config.toml
num_hidden_layers = 10
hidden_size = 512
num_attention_heads = 4
num_key_value_heads = 2
head_dim = 128
intermediate_size = 1344
vocab_size = 32000
hidden_act = "swiglu"
norm = "rmsnorm"
norm_place = "pre"
norm_eps = 1e-06
positions = "rope"
rope_theta = 10000.0
rope_fraction = 1.0
qk_norm = false
attn_scale = 0.0884
bias = "qkv"
tie_word_embeddings = false
parallel_block = false
init = "normal"
init_std_qkv = 0.0166
init_std_o = 0.0166
init_std_up = 0.0166
init_std_down = 0.0
optimizer = "muon_variant"
learning_rate = 0.00852
beta1 = 0.95
weight_decay = 0.013
lr_head = 0.0119
warmup_steps = 200
schedule = "wsd"
decay_fraction = 0.603
decay_shape = "linear"
final_lr_fraction = 0.0
batch_tokens = 65536
max_seq_len = 512
doc_mask = false
train_tokens = 702600000
max_steps = 10721
dataset = "wikipedia_en"
MLP neurons of a small language model. Each row is named by its layer, matrix (gate and up: input weights; down: output weights) and neuron, and shows model dimensions 256-351. Each number is 128 + 24 x the weight over its row's rms, rounded and kept within 0 to 255. Numbers have three digits each. A neuron's up and down rows have the sign that makes its largest values positive.
After each neuron's rows, "fires on" lists the tokens most often at its 100 highest values on Wikipedia text that the model never trained on; "fires before" lists the tokens most often just after its 100 highest values on Wikipedia text that the model never trained on.

L5.gate43:125083136103114076134134109103146131132137083126178131119070143133170164142153128148149133140148109078133104091146160117133117108121134109130157122110099090115131109079081142106132160146144111106154159126124162131091100128177119109107142105129160114083152116097113135162073158128107114160
L5.up43:123109115106132112078095180130107123159121114164127130148151118123124138120072096141123144128165107124149120095109117148096151155144119082131129093128139123122148117140146137140121103153098110127107140141172139153153093154106123139155116145127119126097102167139124148110156151143123112115
L5.down43:120083083085138145112144148146159097108143132144090147115124129116133139104089099115117179155133124128118155135122135117128139171107150089144098115131139135163132123090179132169084089143140123092107119137165096147095101141137134110136108175127134132129119139137138137124134176144130095137
fires on: " —"
fires before: " |", "N"

L2.gate755:128119172101102130109075135138145124129158099147184138145106168098145150140167170129146147110106145160099132156140083092132159104125098151079170093134125121125130118126135087116104159153156096100142105147115109121123105146092134148143152165112154136110140107093117126144125167100118173130
L2.up755:139101117086122165122139184149158122108107150093103089188131115169107148115107143138136165097154120132123139150151153117158152115127112165128126146126137105111128138145157117145116129124134159178138112141148121107140127154168151122108123053136094144122157135137136120159137157174058146095
L2.down755:142121150143147128111088168142131111150135116152097191155051146095142097120145128145129166110129096098122121124129175152150179144130139169135107166143144159113145098120135149137135152107115130143116147100096105120087142121109090096121152131131086135101141117149154103056078148116140145133
fires on: " ", " 2", " place", " 1", " 10"
fires before: " |", ".", " –"

L6.gate692:106105116117142114131105132131118129148158128136130099092155129112120066140112115153122135122154118126093136156123099141089117102102133150126107132090143127163135092158126144115096114091156141116132108113147147119123152155134117114118115140160119167129095149110124119118078144141135139186
L6.up692:109100102153126095161123126133115188170068131096160152151100140093137154126094148069164101105138165114092088130140133151185134131140132135123104128133101132156190153100155118107095149146117120145159045123110127119164087130132129129088127145136125119146128140117169123107101084147124140131
L6.down692:104100108153116160119106149122113072116107106149159115146131123130118135107153119144139151138115104135102141124142115130128148149130152123119177161106103145151104124092123136114131103113117118074142109132172103115162149103118134149141108166134141145159131195106161138148114097148098164152
fires on: " |", " /", "\n", " to"
fires before: " 0", " 1", " (0)", " (1)", " 2"

L6.gate591:091134122123120117131120090147120132149137129114123095106180146115170091076126082161129179102134130130089139126088111152071138139117125095149152128096131114156173102113138109138115096156111126118108153121157149123108186129147170137136092154096121123105117143110136120122129098141170176130
L6.up591:112152136171159147135153125113139113128113129150168124133152133120160121129089138090161091102113135112117160140171141145119139176133146100115126105113170121078159104204116154091172169095123155139148114134116125076118093118141144111134146115120150124148136114124145140095140157131129156086
L6.down591:133123129113114102146147151114127115139110150106150197133124108136103133110141131107133135082117138102092116106115117113130110126129118148111113145130123106183169110132122090115113129144144098149097130132094151076098086132133157182144117121109121096146118126128128148133144180125140166087
fires on: "\n", " |", " 0"
fires before: "|", "\n", " |"

L5.gate509:103163144130116141129174122112147108129102121087152119132136132145100133132126114141121123130114133087149132139094130120076127155114145182157145106133132147142139129125114169101132103144167139119168177074102143128096112093116144103119111103151092112099161104126183138096141109119124127121
L5.up509:135162119124087141156108182126131112139114142158137130134140085141108109115144139113120142125169144125119109091135155088122177106131146192113091143112135130119106105179117150106133142111155136103151116126116103118127091148115121121173096152101099116103119122106130085105151129098076173101
L5.down509:145184108126161115114092156133142147146117146125111172162150097156099191103148120136094141127134116111176117135105113105121150158141127153101116155105179157109141136123092161155104106112163153119194166125086076107117092139168148107165113147114110123113109148120097152117131131148127116128
fires on: "\n", " All", " |"
fires before: "-", " "

L6.gate718:096131119158163126092110109094109132107120156149126116088125146111120139105122110135126093083112144145128142139120126128103118153111107124143120127069144115146126117150157143128144087102126148149154124116155086090086143102130119152117110152114118100148163111117161141094129116144155125083
L6.up718:126108086108122128169160118115080134119119167139153123103179148107139126108089120155132144064127166154162116126104152142108135126105144071113132136088111118126145145157164153135112084103137155149158137154135147109166121167111159155134168168098129128118164133109124185129141100121094206115
L6.down718:125160122102129090135121101098113117124094158091120139147162171154128114145159123123092098100131127122129125094134152084141095155144134145157110128123111104167107155114138105178092114141164112098089116143122164112145151158162111163130086137090146149136125120137166186163129149167139148133
fires on: "\n", " |"
fires before: "|", "\n", " |"

L5.gate875:117130101158124117114128163092130161131111065118145114137164106122107111139107153118089127128133112142098104107139157164128097116094093126143102108107183123114106118106097156111118149121119093152167151136120155122145136104059113120102134128141189141114112135129121100108109164165108089150
L5.up875:108103108107111090161167133136152079110136147115068178150149167117097114099143154122087121119132156104103125111122127129161145111112114125119097086121131064145130099136103131122144138170161122114151080143177152122101081133102128159123142151140102109109157079178116147125141110090085084123
L5.down875:105120161154126134103125089118129159159130100101091158110122109146162142133124109091123148138122098138164139103169163165115146124150173118160083135116146121124108165138082121109078174111083144126109162140093089128094110136105126076110141121113175110113155152110121119122120186159147133137
fires on: "\n", " continued", " began", " up", " in"
fires before: "-", "|", " his", " in"

L6.gate826:143100097127153115105141089141148124131106134104134125148100145136140075166089154090136103123132142123113142130166122120153116108150108155145119132177100088096102106149133127152111083109124115131125145141146105143134156106161145120090158161117118158153145137142161122148109116100108106117
L6.up826:152114144130189139161123147107136122141143119155086135140163109133177102157120135085117132147139135160121119119103120109124140149124098153143139104122130176083109159128143141119140129089139119161118121109155121144128076145086172109118149100132090127107104125085136116140128126116119131144
L6.down826:149191162101133151157132146150126130108114107163125209105153077103112082131106104114163130122095135134160148173140148143135150173099106114096116123081115152122130150115084094109143095164105129144175118125100120166156082141118089147112177166116137124133107140104127069100151160143094124149
fires on: " =", "'", "\n"
fires before: "\n", "s"

L2.gate81:128160142135135118087097121138127140134068130114116106116135140117106136103112130102147127058153139137106150132161112118138156138141118132100093107110180120144139157157154139136119149142127111101080106142176145154147120173137128121110152139137135122141156103129169147170110146134123127134
L2.up81:133128142151116100124154081110109160115135142153134150097100110118174131115166145174146128147160091122105084164143164153123143107117146099121119119141137142167155149156129143138098108137136145102141100124112121154122078142159177118148142093184151129148145144101123122109182117106123134106
L2.down81:155134122126113144110118130113104156113145072116087000124066127122115101137110138147141140126137147121131124165155136151129117166131106120112110106106113135143135126100089087153107094114142083112132129117144113166105129094122146113145174126149146144128131116132134107129130138188135175113
fires on: " 0", " at", " Home", "|---|---|", ".", " x"
fires before: " |", "\n", ";", "---|---|---|---|", " Dec", "-"

L6.gate782:113152126094178145142128093100101120164143155134132133127102136147156100137077155140121122123092140113083137113097110126121121109074151108108103166119117114126085093177121145142146147141127131139128097126104146124131150135087152105143082121122127129146143091142150147147137122093143079138
L6.up782:144131175096132107129111123160136089137113124121080127130161128116145095124133163103132143104145104157124104159093141129154113128152146126164107160150119124161134145119138083127121158102172144147106120142164149094142139121135138118129170114177131079124133097129111081131086137091085109104
L6.down782:154133095153124110127112144116131147091166110079099163130114154135149112079126142127156140166145146135175140129091123143115104161129152111129119151128119143128144138132145123113109112127118120127127069142106072105148138126117130115094108073145097095116156138140119088093155103082112147119
fires on: "\n"
fires before: "|", "|---|", "|---|---|---|", " to", " |"

L6.gate1119:116119115130112137110103135116109146181129133162094126167150129134147152150121127147150167137159155128159137141134139184130138129158110147088143147119137106138129102126090113128116143115135141066136092120097140088127134127096134082117092148125151129148103070128140100123126144116136177145
L6.up1119:155117144116088079162130112118139123132148134176123112118100171140110145142141182119135120148113151136130130113139174126140097146113150114139159133116138111120147107107130123116136169144161096098135140087195116124103144134129107097154118143106145150167117093088112120145126152144159168111
L6.down1119:101124129133158105123081141127100098111108071126152069146173149105100083152134113132133106075080153124108141106147121112144135140167173111150150095112094102117122118116113095102135128115126112145127119096156154120138140126099122125115125144127079099113151138102128138134116157136152122147
fires on: "\n", ",", ")"
fires before: "\n", "-"

L2.gate489:120141107139153130096176129165094158119118141154098123123155100178120114139112134129116092123120115165124125140091103125147124119177154143161109169129145114135159137127100171198103100125085140136137130155125070150144195113112146109121118176122126105104107149118097119166139123118157118093
L2.up489:140139123162134135134155107122101141120148138127128113114130113126135150149081133127121101120151111191137118150102146160127144104147143145125117152100143153100156119143123173142132120104108142118139140123150136141155098118121127097149109124159122110111104191109114121146133140168128120088
L2.down489:144138102171134157117143174122100140146143117127120255128124123109125159154111108113124116123150115133132115159126142140186177090144143116130110151116131104112154110157112139133133120121134136106145117134113105155140112076113141077106122124138138139126125113117117128130126127141127110138
fires on: "\n"
fires before: "\n", "-"

L2.gate854:158118143172155154126119102128107127179152123091099131174107109118114138142098140108121122140168158153129118167135158133118089120137180133145101164152163125153154152136099132158084152133141119099139131118100105138109089152157075105073100147098128127111130150118163119172144117150145139091
L2.up854:131130111137120135137119139149126110153134133113134166167141116099125167141143149110118100141176130120121098158134133176113138112147140157138159153161158155110178145123118149131105130112143134111140172105150135120128098130143070118115123124095110117109124153114107122179120114183133128128
L2.down854:135128070142070168119117135132090110142123121133130255152182054112152098122127142095137132134150147135146068137132149117151119126120158117157138164164145128130127154107112116127133088124112131106116152126132102103135099104135114085148119132131117116116104146081120139152159115160141128099
fires on: "\n"
fires before: "\n"

L6.gate185:127179125085132138119127136122151092088151139118099128150153135098124145086143116106110110131105118138122163098131111115096144126126104157115109125135129118166119085136087104170108147117173124087112121154089116139140135142172110126143121160113115141121143098173139147146077118140101128160
L6.up185:141107117079138112143144110101151136137082108115082154100153147149149154117116124153114130071131087106127118124119139136094122173144132164143102133130183145114152106109122118126127125141114087122121123117131098157147174080093109075102128127185169093157137088112141148164091110147102129099
L6.down185:125119122126081093114153130106144116123104138115110069106099121093130163121127120100147209133139155082159163092121125145128127176141118157170133151133174161120125103093101112094166106148138126149141120134120138144126159085145157111116126139119121179114162076142143194120127192169132144134
fires on: " |", " Township", "\n", " -"
fires before: ",", " 0", " 3", " |", " 1"

L2.gate188:138111150125095135125133146161176139116089131108104120163142093094128165118122088143118146122148096145120089164094122125164163147115133131144116143185164060125132112131119114104131114159153123110128112118122167125098103127142137163123123136125155107124133132113124114114078133128124128142
L2.up188:166122091140104130143179090130082121157105113121092104124109121146089071151142148064150121162128136150166159140160152193112126108161130146187084154147167131113128145143147116115121144154180115138123100112096122151132222090102142109084129122146109136143113107107130136132134142142138157137
L2.down188:137150093132080125169101104124102099168134130124063083117123107116121167116133159102128147092137134137134086159212102134084089137148116135165126129150130116116096083151097104129081109157146144132121082141111124201156107113120130110116112116120120103145162117120119181115108137150121150136
fires on: "===", " ===", "==", " ==", " ====", "===="
fires before: "\n"

L2.gate512:129124107151152136072175101092158111155163139137133135132122130104113106096115140145104130144161101140131175136171092152177133080077115133094105150106170147120117145118123093117130149098132114147124115167112172136152141082128128169125133166119126181129153108125119117104137158108128130139
L2.up512:123112138151148103090107171115144141124114132098169134093104098105131109097129146135092149185110130176122161140159132087113075138127153169139125151119138107144119177130130118181120135100127124114136105127118162135089123173155125148078136132088157118164117163120126142113137098155132111127
L2.down512:106125143150171077113143151191117124081142125098136137104145149107139150116187133096127117108152139084086155130101101103090151121141117149163112065119112146108158121130149137149132060099126104184088116142133077129137107091155113147130184145181136146078142125123127106077121151117114126132
fires on: " place", " —", " %", " Position", " once"
fires before: " |", ".", ","

L2.gate92:102176145120090126111129121146117160160126137123128127101103067158076139144152103100122115102124113143119162118103122157164083163093111114182123149115083119152133158110091107160165104125070104165174111143112101176165078114140090131119094164138120092131128122127095132142145147116075077125
L2.up92:094110125064094157100163096141178131139132159099138115101120140161080097142151120109116136117110131150139135137112127127164111154153131164151148143145102095108155134108105103152128126112128118162119128183085128150096137149190135105116067128107135123145177151135163116102121145126126148132
L2.down92:126085171114108149086153145151151136127114116140080177130137117144091118129124132116121140113140148158136113140113136118141112176138111127113136119112112067117129125101115095152118105113143152121136140139101138153086113128117092074092164113099110120105169109140129101133109152119107130125
fires on: "==", " is", "===", " was"
fires before: "\n", " a", " an"

L2.gate848:114114122117111102079151153147146138139127145118107134116134139170154116113111133113156113131140097158122121112168145115128127116143142086124129136132145170105123159112117116124147113145116115119145120131127135124070111138096118138162138103148111124193099155121104198145133108178158153145
L2.up848:162136141125109105136160155108157140106100088183152135126121125158108133103111070101129102098121141122165118155141135126167098129130137127106086126081072092108137118077154132135148096105099075114130123163139125137125130172114100116125103141130131118096162156142111107127099121120121124123
L2.down848:113134120134138143135082132119102140154135165147099149132168176160131135167140176142168122129139200119158139123096107111131138094122134128087122135146130149103134129128169211124140116114090137124131166120134182171109143149095121123119147136180164131156120109128098155147123126148106138111
fires on: "==", " =="
fires before: "\n"

L2.gate896:127151120128143106129128121168158122143152105162114103139136127098147149131124162152102130135130130146132155117117118123095158147131100103131146143117109133156152126152142136132143134089093128130116116112113170127147186128112123135124138128138128177123149120088156171092121083141122174112
L2.up896:130170124121141109117154141109124131107115152166094121122095166143133157124129151110171087153151185101119136159166160148138122149113103123129128140092170084123103120134113152143102099177127120094099160145073131110132145153119108104097127177133145155147179149136124146108112137150137140110
L2.down896:113154107088126156126106097181142128080165126133152163116156065112131122129124091151112128102118109143120107109108109116170138115172120115161131141130121142104162102167115119153147133101093127091094115142145159111131175115159131137145127090156118106079143107119091179127124129120180152128
fires on: "\n"
fires before: "===", "==", "|", "===2020"

L6.gate588:168121177113159147111153135137138148151120125146133113071125138095097142116172126111148144119134095142118153127158081116131155118183150139146139153149158139079125124118182088173160139129123107124103102100128108119145114135136141136050162117089095133132136101150112090155163128131146112071
L6.up588:110136114116133120104123152179104083105160131137095112099120148110157185079138101167149093110098124105108133121152135126129140133118130176107156116166120143123139106100109097119161118083114129144115152102141124117108101069106127155061191119137100160167161087160101116157154182144104142077
L6.down588:115112131105171064110138116120155129124167100113138117118097081177076108131125138127119089141130116100126160111126111145127149165128097090139154135139111130068124092114160097093114159152133120121128088144117145070134055097170159141133094127142107135135110148167153118133100129120125158113
fires on: ",", " =", "==="
fires before: "\n", " which", " California", " an", " New"

L6.gate745:133101107118148100107121089130126136101148160148138105155116169146129107168116129098103107132099074156134110130138148152142134107142133130129125129125120109129086146166131162137156109144153155167109139122167162126063121073131109108148122080139127138131129069105169146131131105121092097147
L6.up745:111107137134127145158156158157119159146146128152085100138124119134147118087112131122143098161130144112134112160147102156100135154096172116141142124116131151116152130113131117084123134127135167114109101114154123105131171126153132138062113093099184134125112113157115119125130127128129107143
L6.down745:147153147114172123135146105085118125130125129155097110114136128112158118138133166120151134082111125132117143133098101130131147157102139143116153076132183133152112112119150125103123116140109126133124128106106119125123127165098149146170109168135133169102154133126080117140095100177096136091
fires on: "\n", " |", " "
fires before: "|", " |", "\n", "|---|"

L6.gate1317:130085121155151151130129167099125094127123139142120136122100126115109144149127105126093161159124116120076117168112148138143122117137102178163107157174160107146132124157098100109131150112112119124072116104115138144113133164138122130127132112150131136137143089177148143119134126117115118147
L6.up1317:147073113154081110139160133106150123133152145113123104113112142078105154144130144135138163135096134089117154137095130130139128123110134150104138085148135127089135155126098090117109107136113082079123117136146130144153145054112082115143136133137159152140124099165135127154153114120117163123
L6.down1317:148124105125077133149161126138137129148109174150078150120120179131130128157112148118109161155118165118139129146128162133098134120194124110147065140146163160127143121122170146109087140139102099117139131138145112113130101161143103088138076119138154140132135133130089146166161130145131132149
fires on: "\n"
fires before: "-"

L6.gate158:117123151194114115104157088118117139075089114155123107085128096126134144127150109114149089116146103152159163101157131169107163088108111075140156128111126116156139129124156133088135158134157141142109163158104135136095155134156146125087160167117117113108108120131160131143119139133153120106
L6.up158:134113131125123136126142117106135126142113162106143113129141124109119105131113119115192132101138148151152142147091144170136134112136169100136127128126125105136131096095148122123070122114127162124141073149119096148109111135127159117140156124145145122160162113099115097150121119101156134101
L6.down158:115117149128090136142141126124101119117139134132076157121159158139177186109130143143152107088115151110137123087120129103121141086111110075154130130145146078171129127141098120162149155121116140175069116147142136110130115127140091147143129136101147111163108142123167173141136113165134162069
fires on: "\n"
fires before: "|", "|---|---|", " |", "|---|", "\n"

L2.gate863:179156119119101147137149153126115107138146112089108137179160115196100128157132129085147117140123139132139136119115096147139106125058138141140139145134131173098137133137139151160135123132128112115105151145121121135129134122116125168129133117097108106131121126118100113122091136134113138137
L2.up863:114131128097124123103134149137145145095161137155121112130147115132119119103100149155144077128151138147128118080102186116174165128167162125147148124097138121130096079131133131086178153117092124141111153162172104104101105114138074132110125155139176168121124135162112137133122130096136126126
L2.down863:099145161105082124149152130121124157133155108124171134110164148141144190146132169076170142086105145126140104154189147141129151102162158100133122154127102065094121096134131112111161130155086151095161143125174119115172106109141093104141119134109141126109108132130136153149128134134125146140
fires on: "==", " ==", "==="
fires before: "\n"

L2.gate1084:121143107141144149140125118105138130142122112146110090115156099112146117098079136091121116128158151135112152154157116121113122117145162159148095135114143143116124141183133098137111060097149134114157124151103072097122127147161114110127090150106125112101146165104118121136137147149116146068
L2.up1084:144136095174116136127143124101132128172114166133153146146137133169117166103169122136140086130094117131110096150132125147144128139126148134117109162116127152163152169154128136123142063105135112167165178119112094100112068124145125113125117114150101114136121122109123106129141173150127143101
L2.down1084:116133090169107117131142121144116126134110134121130255153154034137133164084108123135128110124147109114124101156143117123152148136107168148123130156126099148133166140181119134126098053123108105119180128118121109166123133155148119110158115146158120089132092125106121115098119150130128169143
fires on: "\n"
fires before: "\n"

L6.gate1183:088127155109117142126120102161113135157139111153115112078117127119147159172142119118148145169091086058131127115093148097128126145101132113149072120147126100084119140095151141122138126118149167131152120127149108117099143116135124115176138146163141118140151134075124124129104092127152119110
L6.up1183:103135128150100134119148076095111112149089131117130092119128127131142153148116154116170123131135194104114140117112111141120107151108088156078132109118162140102168123121108097111109117086139128104162111118124128153152107091120136126126096113132129138136126102135118107116193116090114073161
L6.down1183:158081121176130098075118166113118131112127149124109175152134176113123136167130128123136126123140128130133144107151122073134136128158155102085132140172094113171095119087111121096182133138154146155092115141109139083103122109135100119076166115124110112103125133140157120130169151120145124122
fires on: " |", " place", "\"", ";", "\n"
fires before: " |", "\n", " —", " ", "-"

L2.gate1083:104085135151093104105127162138124115115130160108146123103107136132154102117121121150142154087184109145156100137192089111110165136154113123142114126137122179136112139127100152157083146110134103164100120146122099121108160136137148134107137096129108118178133132163111106148132128157133151122
L2.up1083:130115137132132156109113141081121109132097116142111154088112108118147134153133112135135097133103113110072161112092139152138085100124119055132136133124096127126146155103100090104095108127107119098108138134130133102118126150151112182159167133140077145146123091116101133161145126149126169119
L2.down1083:154108147125133151080100154101099142127129163119114134121105125097141146129113111154131165150174161156128133117113136173129167117133129114121181129077119134125118174145165128140091138109093157095139120107110108123110129061154101137156155096130117162100115088153115140157128116198127121090
fires on: "---|---|---|---|", "|---|---|---|", " Win", " Awards"
fires before: "\n", "---|---|---|---|", ":", " |"

L5.gate952:153121119099112138184158125099116122156117192146126110070121124106155124113147117149088143126151169136083123111179119131137116108147122138147131110151087156122118123071152142152121106118116132121143101137111125132131116126129115130111128145159109122122196092127150129125113162109152082110
L5.up952:142176094162114121103160074114099166158139111146154124136121122125148130135111167138156159133129141140084146146144075117148125102117132145128111149123135135116168134107166155146128122121125128144150130102117148139139122098116154098124146126152148121154171114140157085202108103125130108141
L5.down952:094121106141141145105142120122143162123093146102089126131126193147115139128094141144125116136135116193101151128129101125173127081177146103085156095132102099127111110100142152179120172131119129169163132142095137132101122148120158115084133112162141138121144094195091125130129151099130123122
fires on: "\n", " |"
fires before: "|", "\n", "|---|---|", "|---|---|---|", "-", " |"

L6.gate781:106133149123122131124062135108125130127162129154129130118159151129147101164157112159134154145115136143124120142146101169134094153123115164122139143132124112151115122121148153133124099138122096139174133137107179095169104108112118144130131100130142092115161112120059117143102111104181157117
L6.up781:147122155178168115143113122122126139143118133126124132138126140115121096158135118153133136115100081148112150125135152152140113126128156148125109135116094087104108129082116141140108123123104168132158134132129097137162130101071175103134118140112180114133186141157130087113102140171120100163
L6.down781:167145139153111139067104168123133139147175152118139255110136065153140124128126091177099116109112148109135122144131144115116117135132157125134172088141104163180105131131095160117135119139124106100157093074137138123164124149113149139122147127120135157113118125156113104103121127133141109125
fires on: "\n", " |", "|"
fires before: "\n", "-", "W", "The", " ", "|"

L2.gate625:154105158152147099114088079118117152119099140126128140128114147134102133098119126126141117149125148171130119133144130116153109109114112127168115098130115091077083094143107135128130083122136092087141136105102112124151112117156102129109101100107111118130129102130117141129109150097117100152
L2.up625:104119149155132087153151092155067131130124107123119125166128140096110087127147093092138118139175141142121102140091166149113116146164108136116112143138128157121150127081151126123120119134141133135098096164122131120101108111115134140119146113105103123111125127144157085148091145107091123173
L2.down625:074162143115139114151139158124124094104120121130107139132123115132127123114132121167105135069124118122129118154147114163118126147131148178101165119117155085146157053131149128142149093130127126091157120113124131142121171181104108132094127157121119088103143122147157151063125144127122104111
fires on: "\n", "===", " ==="
fires before: "\n"

L2.gate630:120134092185106172126123120108145132127112102133149101131165133125145147170154110115084134083129117098113138084117127185077153123142158148124108171129102146071113167158147080126132097165128145122131159133129116126128141101122132126140105123147127112114109175122129109154132126151134154123
L2.up630:113123095116099113159113134116129128127087106091126127135094138162130074103141124143098170115104145145103139130091114144147143108135144139149160096114124137126119105118099202121121130140149143109120114131139102103160088142172128138131138150112084073126080144151106093161168156112092118071
L2.down630:134114102134107093155148121099139129118082128120161152116125110120093151155137155120109144084137180163116084167121153132123123119124133121122114107154142108128131165154116102147117129095128117143111132119130132153123122083132121137136136116132156102128105109130123073120146166120133116123
fires on: "\n", " World", " of"
fires before: "\n", "-", " age", " Tennis"

L6.gate266:154148147141137108137118143117113132130134148126181114130174104137148076118102127138106105136096157104117141130116065066152162088147125139107180118118120127132127155163108127124161127140091137176150156109103105120137170113125125125140144168155112111100135144132125107099124129130135163145
L6.up266:077112085124141087138146178142125125126119136157138098119137156096127170115135126134101111110130163142108145119087161173153100101159094163142118129117094111117108076156150141123151095140138106164110094119154138136113145136082145131127145095153139137117141087088146103118132103088089167125
L6.down266:118139098104116095129145114130121155106138153130148255138138116125125179113102137112136097137125112164133119119135124115122129109113118157108117141132143086118132121142128125093116131145155116134115129099123119145151145137123158098113131116139160130137086111116123090122156134115145121122
fires on: "==", " ==", "===", " ==="
fires before: "\n"

L5.gate1038:146114130086122131144137126115133108097171141103078130111139097116131118155094070119125122120100164124105101117115108151137109093132148136136140157075120111140101118078154139109118146159071124109191140138165133152134092101128081107131118103164082135088130091124148181190143136149098156113
L5.up1038:122137161106120152147093087127112125121142099125106152126112082102102144098112148113121145124147151166168157145136124142141097123135121155109145074112162129136151085131161138113109089102072163131179154147107135123145155103151150147132120099118102143094146099095096134098134136071139103119
L5.down1038:154122127129161110118138124137165133169085152125115205140159113135125134126102118168115123133130125169157112115157115092153133156176160140120124159094096131134189145132125162143130135100107107146118179114117114124168096160125113126121149168143110183093155094119130093140139167102124135133
fires on: " =", " |", ".", "===", ",", " ==="
fires before: "\n", " a"

L2.gate396:108145133118130144109137113068122138123168084128126114147080116124132112155168121150144120097125106124110108154159127110079130142111114131098165140096073098136130102145102103109109123163141108115139119116142131098114177140148169092095166142081128141130130130142111149124125112127128123088
L2.up396:178124164151153118129171132160145128127140142143111127119112100150121128125100115133125110119160078139147140099130107070110094134143115094160124161172135118110095107112143128110091150130145092164134162096126141080161124128148130149134103150156105132130133134137087062168117129099136179125
L2.down396:140080148130128093085183100130090132141110146144150142138153172163146126189112157122116125145153160134086128126118114069155138139128123147101124099138158126100129124129110109188143145115148124136120148121146111102121122154125151126115148115160126144083136157161078116117129136169157134128
fires on: ".", " 3.", " II", " second"
fires before: " |", " stage", " of"

L6.gate653:154146151124132110113125126134054153147114116128143061096094152152162160149124157147127121147122129112135154137155125087139170108117121100108137149155119097130119110133098139133091142145100140153117136141093134173124112158096092121119106162139135163120157104154180147158145197088167125160
L6.up653:097133132154154117114141078112143111118127129126094122100125167130113106102118155112141090148133120134080125146100136132119164146139127152123144097107115172126135137117127119134123105129152130122130125105107149132125152124129172095131109140107123138089098136146156161150132118103144091138
L6.down653:127112145133148075086140129101111136112070136119160157116109130131141146144163126113119125142121108116067137094132156136105114110104094121174144114136134141155138151139125108123122127158126110117134105079119141138126143153138090138113170099116143131117144127136154164110118170123149143135
fires on: "\n", " —", " –", " |"
fires before: " |", "|", "\n", "|---|---|"

L5.gate900:102168136089122147113132122124146139132114126146136117169118113126130145135133104123159150157160091102119063144126134139137125128073120121114103116130169178155135121105147127121129112087164094141171126098162106124139090127150103130097125148120089129164139129132169151166100108133086129118
L5.up900:087150132126117096109110113118132090146166166120123144105171100092098131070179150138156140148139143133134152150118169113143098115155096132132098095115142123102132108139149087136069122173123144087097168146108098128159118106148132124143150147153130172128110095155143107089140144183103126135
L5.down900:100135097135110161104122108130178139133188178086089096103118152119119138133130118160153109093116097113102140111107140110126151116132122157162112127134139135111123121109143124084115138136129103141130123141127102112166101095147117126120090146116122098162066124179146137119113123084135123134
fires on: " =", " is", " ("
fires before: "\n", " a", " the"